MLP neurons of a small language model. Each row is named by its layer, matrix (gate and up: input weights; down: output weights) and neuron, and shows model dimensions 128-255. Each number is 200 + 30 x the weight over its row's rms, rounded and kept within 0 to 999. A neuron's up and down rows have the sign that makes its largest values positive.
A block is one neuron, or neurons of one layer that tend to fire together. After each block is what it responds to, as a language model described it from the Wikipedia text at the highest values.

L10.gate167,188,180,174,184,198,204,217,185,157,174,157,211,187,159,194,184,140,169,182,201,257,123,224,147,177,237,222,184,190,162,200,236,214,212,171,280,193,151,264,215,223,195,164,158,216,190,171,204,168,208,233,221,226,199,248,249,187,146,178,201,183,205,152,219,172,181,231,187,200,180,204,176,228,238,210,210,273,226,266,169,231,170,245,202,152,210,186,251,234,205,242,119,176,251,197,208,231,239,197,184,220,213,247,193,225,209,215,187,223,197,248,212,216,150,189,203,200,183,225,219,202,214,214,141,220,182,164,188
L10.up167,205,250,187,210,271,175,235,194,210,177,209,225,179,208,239,175,166,194,191,202,161,190,242,233,217,219,195,228,209,209,212,165,173,153,227,157,174,165,168,204,228,221,226,173,147,180,190,139,185,276,222,224,243,246,190,199,184,265,182,221,217,154,228,236,186,191,206,160,164,235,217,184,265,174,220,139,149,209,193,207,231,139,218,167,168,194,291,200,175,184,185,204,231,186,180,144,211,208,178,213,185,154,243,238,187,180,160,134,214,201,172,199,203,169,229,226,210,202,205,168,209,195,178,229,248,184,202,196
L10.down167,175,243,205,214,159,214,211,190,232,212,196,209,192,207,217,228,174,211,199,151,218,168,210,156,198,211,275,178,206,153,283,159,216,220,190,180,238,211,179,204,243,231,218,204,190,178,186,197,177,193,169,185,203,187,201,157,195,159,174,180,222,277,260,177,179,184,186,211,183,170,185,254,189,190,226,223,222,175,206,169,193,205,212,221,183,183,206,199,207,193,182,206,194,195,201,223,184,143,223,181,175,174,218,150,155,187,170,222,208,238,204,119,213,207,228,208,183,211,174,198,208,217,180,185,131,235,294,176
L10.gate258,203,205,183,258,262,159,186,175,215,130,187,226,213,211,211,175,248,206,234,199,227,167,277,230,183,268,146,147,229,148,226,187,187,183,249,222,210,172,208,200,209,201,199,170,226,266,207,203,166,159,202,240,212,145,256,156,195,206,185,217,167,174,228,223,215,161,187,183,206,217,231,213,199,219,190,218,227,218,224,233,259,257,230,183,208,212,147,224,189,206,269,171,254,194,192,178,193,215,237,156,173,218,165,248,201,157,201,182,190,195,196,158,238,179,190,195,202,201,207,208,192,162,236,187,173,211,143,215
L10.up258,191,203,182,243,237,159,165,141,185,217,225,234,173,142,199,257,199,200,226,233,207,164,240,178,172,218,211,200,244,136,240,193,192,204,205,240,300,204,260,152,205,208,166,194,214,197,191,194,189,211,204,173,199,189,221,208,236,179,175,185,158,198,175,165,216,203,173,225,176,265,151,206,217,193,190,216,169,190,229,240,237,235,212,179,197,155,172,226,214,235,227,192,248,225,197,226,174,173,137,197,146,232,208,192,197,164,128,212,144,214,165,175,195,235,194,228,159,233,229,214,187,207,204,222,163,162,254,182
L10.down258,213,189,240,231,213,136,208,215,224,209,189,137,249,199,200,226,189,177,217,164,208,213,188,157,202,159,257,217,192,177,225,182,238,178,173,170,233,193,205,182,211,261,239,203,207,216,178,172,203,150,250,161,216,183,161,211,232,228,277,206,200,204,209,201,166,180,159,193,169,176,161,166,230,184,188,232,190,226,203,132,214,150,209,220,191,221,186,152,202,195,201,179,194,242,192,192,172,251,236,183,228,198,224,121,189,170,162,186,176,220,197,162,179,203,185,163,209,170,195,221,173,210,196,199,196,223,179,252
L10.gate617,202,177,156,204,193,216,186,236,166,197,206,220,192,221,241,194,219,172,168,178,206,117,200,192,208,184,209,259,247,183,205,226,177,150,224,260,161,144,270,255,138,243,193,158,181,152,246,146,190,190,204,194,199,198,203,219,205,182,277,230,195,202,214,193,212,175,141,215,185,259,201,226,151,213,158,194,174,221,191,220,198,176,205,253,157,223,174,162,213,208,215,245,201,196,215,201,198,184,184,219,222,178,165,157,228,240,211,169,112,184,270,194,228,235,208,223,194,151,191,208,203,166,265,156,156,171,210,212
L10.up617,171,231,203,216,193,234,173,142,217,179,156,202,179,176,130,170,196,160,211,196,221,220,181,180,215,231,150,185,203,253,148,136,183,207,191,189,199,147,190,198,191,214,222,210,157,221,159,152,187,175,217,218,196,204,214,199,151,189,215,182,195,230,200,179,267,242,178,163,162,195,146,243,197,196,209,193,206,200,209,264,195,236,231,219,172,194,190,182,244,244,221,160,164,188,213,154,167,159,178,184,152,183,227,216,233,199,244,180,221,188,173,194,251,186,221,191,157,230,195,212,178,211,206,151,232,146,198,238
L10.down617,160,152,222,156,201,166,184,168,211,201,203,225,220,186,208,129,214,236,225,221,180,167,224,227,205,185,188,231,184,150,153,223,201,200,183,193,194,204,211,223,224,226,166,204,185,200,238,202,186,219,169,233,220,188,222,198,209,259,186,225,241,223,191,188,169,221,183,239,181,197,193,177,185,191,191,201,212,167,200,192,209,195,226,152,212,223,200,204,260,226,186,238,210,226,228,223,240,178,222,206,248,190,183,148,227,209,191,240,232,223,220,194,182,222,137,194,212,174,166,255,253,138,226,227,227,213,207,270
L10.gate620,213,195,190,217,187,231,173,141,165,199,170,215,200,186,230,234,161,257,219,229,154,158,178,222,219,144,170,227,240,173,176,220,198,212,195,265,257,204,240,250,219,169,182,269,234,216,196,186,181,205,191,214,182,170,206,206,229,281,181,186,181,164,197,212,204,254,156,245,179,241,149,199,199,193,220,216,247,210,177,171,188,245,207,204,199,204,235,158,221,176,184,121,170,230,250,184,164,258,208,161,203,189,204,203,221,236,183,201,200,151,185,206,165,235,208,176,185,219,183,259,188,181,200,276,188,177,236,140
L10.up620,220,151,219,223,215,197,192,193,210,174,160,155,161,191,217,211,200,153,244,223,201,151,212,225,243,204,128,185,249,176,189,233,210,206,164,257,228,161,236,228,166,172,189,150,190,220,195,235,178,184,199,215,155,183,261,259,202,238,241,182,188,245,231,153,251,204,183,194,198,224,235,198,230,226,202,173,226,197,168,202,164,171,190,185,217,185,191,234,214,149,180,157,242,256,176,151,212,211,248,151,170,231,172,248,244,178,222,151,153,233,253,175,204,203,180,213,201,211,221,215,228,217,239,223,224,210,224,157
L10.down620,162,216,202,217,199,209,237,163,224,155,223,192,207,209,192,230,284,240,228,194,198,212,194,212,232,214,261,199,171,191,252,181,192,180,176,176,144,210,216,232,217,229,177,207,185,261,188,171,208,169,165,151,144,207,205,189,198,232,182,206,232,189,194,193,156,160,158,200,218,244,167,221,181,186,199,151,228,220,196,193,240,209,197,170,151,210,192,233,212,257,213,222,160,176,226,201,150,180,251,230,168,157,203,189,199,190,250,219,194,227,203,197,219,228,217,187,200,190,174,148,241,183,249,226,242,156,186,188
Responds to: First three digits of a four-digit year (194, 199, 201), usually after in, In or born in biographies and histories; also at, in and of before places.

L8.gate633,236,192,227,206,235,196,157,173,225,214,152,206,248,235,188,165,155,260,247,180,175,172,241,201,178,187,186,235,224,199,155,202,195,188,201,218,155,225,185,161,208,169,131,175,191,229,159,172,193,232,188,198,147,193,216,179,215,177,228,225,219,214,189,195,188,175,196,205,198,205,223,179,182,265,226,201,194,195,177,206,232,193,215,184,180,232,215,247,188,192,186,185,182,195,179,251,204,211,213,182,191,205,279,200,218,196,183,204,203,128,175,191,202,193,218,209,247,243,214,255,193,202,211,242,224,200,230,214
L8.up633,205,171,209,202,196,219,176,170,226,165,173,237,200,194,216,246,245,219,225,187,215,221,224,188,178,191,177,182,156,205,236,226,204,194,161,181,222,194,195,179,217,218,171,208,206,226,183,202,205,183,215,179,231,207,196,205,231,205,190,211,236,212,227,166,283,138,230,243,178,155,201,154,140,223,194,135,237,190,151,222,215,174,194,170,152,210,204,232,210,167,254,152,186,203,144,146,208,234,148,191,229,172,170,137,217,146,247,240,210,181,196,164,203,189,155,164,177,204,185,141,228,230,171,212,196,266,174,214
L8.down633,177,156,177,207,241,207,207,220,172,190,216,183,232,224,237,226,168,220,181,193,232,206,234,194,193,201,221,253,253,212,206,202,174,170,158,202,261,213,229,195,216,183,191,217,226,195,208,218,166,172,170,199,218,218,201,179,192,199,174,264,212,172,189,150,217,186,176,207,258,217,200,204,165,224,206,188,218,247,245,280,202,169,173,162,222,280,153,183,307,193,206,192,170,171,167,195,224,150,158,159,232,192,174,251,190,158,214,172,228,193,180,171,218,165,149,211,178,156,229,229,206,233,222,224,205,188,131,236
Responds to: Prepositions like In, from, to, until, as of, mostly at sentence or clause start before a year or "the" (In 1849, As of 2018, According to).

L5.gate23,180,190,209,198,194,160,196,149,169,175,224,199,189,233,209,181,226,266,189,241,194,177,238,184,172,227,171,190,165,130,152,200,141,207,229,204,227,216,158,210,275,230,178,171,161,206,199,172,229,198,207,214,172,195,215,242,143,241,191,167,199,179,176,249,222,251,197,167,205,151,214,208,221,173,240,229,217,215,183,232,202,156,155,180,218,231,190,207,175,175,210,203,210,251,203,216,206,240,234,183,174,166,261,190,191,195,147,181,191,223,184,205,158,180,214,240,238,215,179,249,135,144,182,169,190,166,191,195
L5.up23,209,199,232,201,204,184,279,238,200,209,211,202,155,187,233,232,201,223,219,190,205,194,186,184,215,230,170,201,189,232,215,204,211,189,218,210,173,256,208,149,205,209,180,198,178,179,198,221,194,214,187,187,178,180,212,197,144,196,228,188,89,223,217,157,149,225,184,175,226,214,227,162,208,202,215,211,173,174,187,214,174,129,176,175,203,220,184,160,205,226,135,232,155,176,162,189,176,221,236,213,217,229,194,178,213,160,143,175,227,170,158,158,203,141,171,280,207,160,181,187,232,203,200,175,233,226,220,229
L5.down23,232,207,172,233,187,176,210,216,206,206,215,231,203,195,250,263,148,163,208,117,166,214,225,195,159,233,216,249,197,289,173,162,202,213,210,221,201,224,267,178,216,171,199,199,174,184,154,186,174,158,138,168,220,187,236,230,231,181,196,215,134,258,186,195,167,154,217,240,166,207,216,207,284,236,189,220,222,185,234,216,186,227,178,215,176,236,182,200,189,198,203,228,196,244,144,222,177,178,205,188,254,190,218,194,138,191,125,195,201,167,222,187,247,194,173,242,162,136,222,216,253,197,149,212,179,205,185,247
L5.gate85,241,213,243,190,217,176,197,177,190,228,193,204,202,159,202,164,189,271,157,208,240,184,194,185,245,194,216,187,163,247,197,186,246,173,237,234,200,192,210,169,228,267,148,166,187,222,216,189,132,217,158,161,201,194,262,206,162,141,198,177,174,160,189,152,189,186,169,180,235,239,198,170,228,220,165,230,143,182,251,226,222,185,224,156,188,199,177,150,225,227,233,190,188,171,183,251,210,149,213,182,249,194,197,207,184,205,195,187,169,246,201,203,175,182,197,209,264,140,202,195,175,186,192,246,203,206,161,207
L5.up85,163,221,217,160,240,196,159,221,160,178,173,181,209,203,208,272,226,231,173,260,176,169,212,213,161,198,198,148,204,171,182,204,217,186,140,232,132,265,232,173,187,197,174,211,189,223,209,162,164,202,218,204,159,308,148,204,191,223,186,198,209,165,229,174,209,186,185,211,174,155,169,213,192,263,171,243,148,233,216,162,267,167,215,209,151,207,185,205,202,165,211,166,153,228,224,211,175,185,189,194,185,226,141,193,203,155,208,191,209,159,223,146,206,187,165,208,181,182,221,157,243,202,187,204,214,251,163,205
L5.down85,287,201,192,187,196,184,185,185,228,189,209,229,213,160,186,137,151,254,150,185,203,161,182,149,210,201,230,191,180,242,193,171,234,183,223,183,303,182,162,183,260,222,154,201,251,196,217,185,156,208,162,206,203,197,231,222,179,214,171,221,266,163,184,165,190,193,155,181,164,243,231,166,221,217,220,196,194,207,198,220,165,243,199,150,187,192,252,205,211,216,221,177,208,184,182,185,257,213,204,160,220,199,188,168,159,183,205,188,161,188,197,211,199,189,175,171,199,190,162,230,209,232,240,232,268,207,170,228
L5.gate585,186,232,213,208,170,207,221,248,177,162,185,188,198,176,180,242,168,177,164,165,172,193,172,179,165,232,223,131,163,239,264,252,215,141,160,176,137,232,169,176,226,180,217,191,193,219,215,183,202,183,184,192,165,236,242,222,180,168,175,235,214,155,174,216,204,199,173,220,206,194,189,148,218,175,223,185,143,212,212,200,202,230,178,224,212,191,234,198,214,187,253,203,179,131,206,209,156,233,268,238,167,198,210,164,157,161,189,217,201,207,144,183,198,210,272,212,216,212,235,233,201,251,192,175,250,234,186,213
L5.up585,189,222,167,188,182,213,229,252,212,173,217,222,266,175,222,214,233,195,166,205,193,265,196,187,217,212,224,168,279,147,279,206,270,164,191,175,147,197,192,201,196,213,213,182,226,173,209,178,243,152,210,184,226,261,204,199,242,204,227,189,186,233,213,209,237,195,181,144,206,205,169,217,199,213,148,174,192,173,211,195,166,226,194,241,240,178,239,163,184,220,227,158,171,205,175,207,166,228,223,250,170,206,211,163,173,242,199,207,212,176,198,215,192,136,188,186,220,219,186,169,211,204,243,212,272,189,218,187
L5.down585,204,185,211,215,186,188,246,193,195,175,197,217,215,226,199,202,180,201,210,224,194,243,159,233,233,208,172,204,188,210,208,162,269,176,250,169,166,215,203,231,180,129,177,146,244,154,213,211,208,184,160,153,165,188,169,229,220,244,179,154,216,196,215,203,216,211,234,232,258,163,154,178,209,198,204,160,242,206,148,249,202,214,186,217,215,217,163,174,211,171,215,170,222,214,236,143,169,262,227,175,167,171,141,143,213,151,186,209,189,174,210,164,209,216,231,158,205,188,218,242,199,225,235,236,206,166,186,166
L5.gate594,143,254,199,229,184,173,162,177,229,205,131,181,132,200,196,215,229,183,161,121,213,227,232,224,196,236,185,197,164,173,220,222,141,131,211,172,198,169,183,185,232,207,193,240,184,193,203,165,173,196,221,228,199,197,242,132,157,222,234,178,231,221,219,190,225,200,197,179,217,203,199,139,209,187,190,172,164,171,197,160,235,184,230,169,195,176,200,195,196,162,203,147,210,162,192,205,165,198,178,111,236,225,216,215,211,248,206,200,256,144,194,221,198,230,193,229,191,151,217,168,222,270,195,180,249,155,242,215
L5.up594,191,204,216,191,201,217,216,193,228,198,114,191,159,176,241,169,157,188,112,197,198,175,238,280,230,233,192,179,172,222,245,192,219,214,256,177,185,180,261,208,180,209,192,234,199,185,233,222,195,183,183,161,199,172,236,184,196,190,289,231,200,192,146,172,201,193,177,205,194,133,142,192,175,161,237,202,216,189,153,186,182,199,212,249,206,211,190,185,257,218,166,154,254,180,197,184,204,193,178,165,197,242,207,219,239,175,247,188,221,179,231,197,211,181,207,225,216,208,184,217,177,205,170,212,191,170,204,211
L5.down594,141,187,193,204,148,211,219,177,165,184,225,229,196,197,251,191,223,160,203,236,243,188,183,161,213,171,165,176,144,246,195,197,162,179,211,181,272,212,244,174,142,185,213,216,155,148,231,216,186,152,159,143,192,232,206,186,200,189,201,192,223,242,200,230,250,236,194,264,197,190,169,230,236,223,140,176,212,169,195,214,186,222,215,236,211,210,183,210,237,200,280,198,149,236,189,195,204,180,193,143,213,247,158,184,164,221,205,191,196,248,195,193,172,172,240,221,198,236,209,226,211,220,269,238,134,231,251,214
Responds to: Prepositions opening adverbial phrases of time or place, such as in, at, after, during, plus day numbers starting dates in results and tables.

L5.gate71,198,189,240,127,225,207,219,158,215,248,202,170,186,218,167,161,135,202,212,187,236,194,251,232,237,184,202,168,186,211,199,214,208,204,144,172,224,202,185,169,235,219,258,215,199,216,226,154,174,192,153,187,199,184,200,161,161,227,175,178,232,207,211,225,209,178,221,196,181,162,183,161,215,216,300,205,196,179,243,203,240,206,170,189,205,201,210,198,204,219,204,188,199,202,220,207,219,188,203,261,199,244,146,215,198,229,124,205,194,213,203,186,190,287,172,204,176,187,200,222,191,199,231,230,179,290,205,259
L5.up71,250,146,244,201,240,225,207,171,214,175,189,209,177,194,188,121,171,213,205,197,172,181,231,209,182,179,173,207,188,180,152,179,200,205,166,175,202,178,196,232,244,224,187,189,182,224,223,219,194,136,185,140,227,192,167,198,251,208,175,158,188,204,153,229,241,173,204,180,159,181,239,181,219,200,244,239,219,176,191,210,218,193,230,177,242,169,149,197,249,193,193,196,194,195,216,179,208,224,223,225,226,222,210,205,207,185,210,232,186,261,241,274,204,225,188,213,176,212,229,174,196,215,192,164,216,207,201,186
L5.down71,222,252,175,215,198,204,204,171,165,201,143,203,208,215,216,211,256,194,200,185,209,228,206,173,183,203,187,176,186,235,199,216,188,195,192,219,234,226,205,239,208,201,205,239,162,237,203,151,196,183,136,172,213,211,206,190,226,189,188,183,172,249,164,239,182,213,135,208,263,186,195,216,181,166,156,198,199,230,190,196,129,159,169,239,213,235,216,173,191,171,227,226,194,236,137,210,168,163,202,195,265,181,225,168,192,207,257,160,181,231,232,229,234,170,200,171,214,219,182,171,174,174,197,237,212,164,202,172
L5.gate76,199,176,201,225,220,189,187,154,167,149,194,163,222,228,188,227,201,181,206,191,213,199,209,181,147,184,191,168,197,192,133,210,176,216,235,249,219,240,214,192,202,145,194,216,214,187,178,205,185,164,188,261,132,183,203,257,170,168,172,194,207,219,223,208,254,162,205,218,210,193,208,210,183,238,239,269,196,226,206,238,223,207,177,206,203,176,211,183,217,179,209,203,197,278,244,174,187,186,183,216,260,159,223,217,189,212,156,231,179,191,273,170,199,204,205,166,231,200,157,240,201,166,187,167,205,219,173,168
L5.up76,185,172,221,191,212,192,228,178,209,236,213,187,205,207,218,227,155,181,182,244,187,234,195,230,192,168,151,136,217,158,196,174,160,202,153,198,202,212,233,216,158,197,295,261,187,180,249,152,188,225,239,180,210,239,171,195,136,211,184,256,190,256,220,202,132,184,178,193,215,203,145,205,188,204,200,247,165,277,188,203,185,232,179,151,173,174,206,220,225,202,184,217,211,197,214,164,197,194,152,142,166,181,216,233,183,187,191,225,162,132,258,190,211,143,165,185,171,163,143,162,159,192,183,242,162,268,225,173
L5.down76,159,171,200,192,218,161,268,230,206,242,191,187,164,219,175,206,183,194,224,209,196,247,229,182,193,256,193,224,205,189,243,187,184,210,210,144,189,206,261,207,190,215,225,202,202,210,230,194,222,210,175,213,199,281,177,222,211,212,257,245,99,215,210,180,222,167,199,168,204,175,190,188,189,222,177,212,168,191,211,215,218,245,227,244,191,188,208,238,149,191,207,197,234,174,243,266,114,176,201,137,215,199,230,238,208,177,235,151,216,144,204,179,204,175,203,223,176,228,162,218,238,204,198,222,209,210,150,210
L5.gate360,178,206,219,155,193,259,215,247,150,155,243,163,181,220,176,242,171,183,203,172,241,186,205,251,183,218,168,146,225,209,210,202,201,168,157,228,170,221,211,237,220,183,196,161,173,208,190,218,216,179,173,191,155,184,235,185,198,190,211,203,229,194,211,161,164,227,210,211,152,240,208,202,178,197,164,280,227,252,192,206,193,249,188,182,213,217,155,207,244,198,219,193,248,228,209,243,166,247,224,144,219,173,187,232,175,208,195,221,181,220,173,184,171,237,188,194,183,213,174,234,200,192,106,190,212,199,214,238
L5.up360,166,150,230,199,191,202,153,206,163,182,211,211,201,222,189,198,152,205,160,246,203,193,216,173,253,226,176,197,208,134,182,238,233,203,200,194,214,261,183,238,240,240,177,200,241,228,117,181,222,201,187,250,202,239,191,177,171,169,259,174,203,153,175,174,193,224,189,149,217,199,115,210,162,153,204,199,169,218,211,216,239,190,186,160,185,219,169,184,190,241,188,198,196,155,198,191,188,212,153,197,184,274,184,214,192,186,156,192,192,189,210,185,199,234,216,243,152,174,189,212,189,172,163,222,202,188,181,178
L5.down360,209,198,199,227,224,220,134,210,183,182,164,195,172,244,203,192,239,206,202,208,198,217,169,212,187,243,204,172,235,200,231,188,185,188,202,205,179,140,224,207,224,194,208,259,154,216,164,191,216,202,174,268,217,211,246,247,212,220,214,190,191,196,225,208,141,195,168,205,220,227,164,161,216,170,176,217,266,262,213,190,189,218,151,162,199,177,205,165,144,176,185,198,154,216,253,147,184,219,239,181,187,151,199,141,239,244,201,201,251,165,211,157,217,190,201,159,193,217,207,192,206,246,158,213,235,207,152,171
L5.gate426,174,199,206,227,135,188,226,186,149,178,192,241,159,210,159,239,134,170,177,213,203,219,178,232,175,179,168,205,211,200,190,248,177,224,163,240,249,219,139,150,218,222,254,214,165,236,191,208,170,168,140,218,187,200,216,252,238,155,210,194,211,216,214,203,252,146,169,226,193,185,179,212,175,146,235,184,268,178,213,210,203,247,185,192,135,213,214,248,234,218,185,157,171,150,218,191,194,162,191,236,197,155,214,229,162,227,207,180,162,171,212,218,197,162,117,185,190,157,212,201,206,243,271,204,179,203,177,182
L5.up426,166,214,231,179,159,203,205,209,191,188,188,225,196,196,229,178,250,173,172,172,226,179,182,230,182,200,187,219,178,199,210,225,235,211,223,196,184,223,196,198,241,164,182,244,158,247,216,203,237,174,206,192,164,208,186,208,193,174,228,209,252,243,241,254,224,193,199,253,232,218,168,184,214,229,231,266,236,211,200,215,195,201,125,188,216,193,239,180,202,283,195,111,182,168,218,217,203,204,175,173,263,201,211,216,150,230,164,255,215,225,244,183,198,244,199,221,197,234,180,178,165,179,150,207,219,156,190,178
L5.down426,201,190,213,232,190,183,199,193,185,194,252,178,206,181,195,222,205,221,196,228,237,232,219,177,218,179,194,242,185,182,198,207,198,168,170,196,196,173,143,197,143,216,244,157,197,218,197,250,208,219,170,204,224,210,215,169,246,235,219,204,227,184,184,182,185,235,222,239,167,179,210,179,168,174,162,164,161,177,181,181,176,242,230,182,215,263,183,167,262,160,218,214,159,213,236,278,194,168,157,185,172,201,248,166,162,201,224,211,217,151,232,250,181,188,200,181,212,214,194,260,240,223,247,220,234,224,227,177
Responds to: Final digits of a person's birth year in the parenthetical dates opening a biography, such as (May 4, 1908 – and (born 26 June 1998); weaker on commas and periods after names or dates.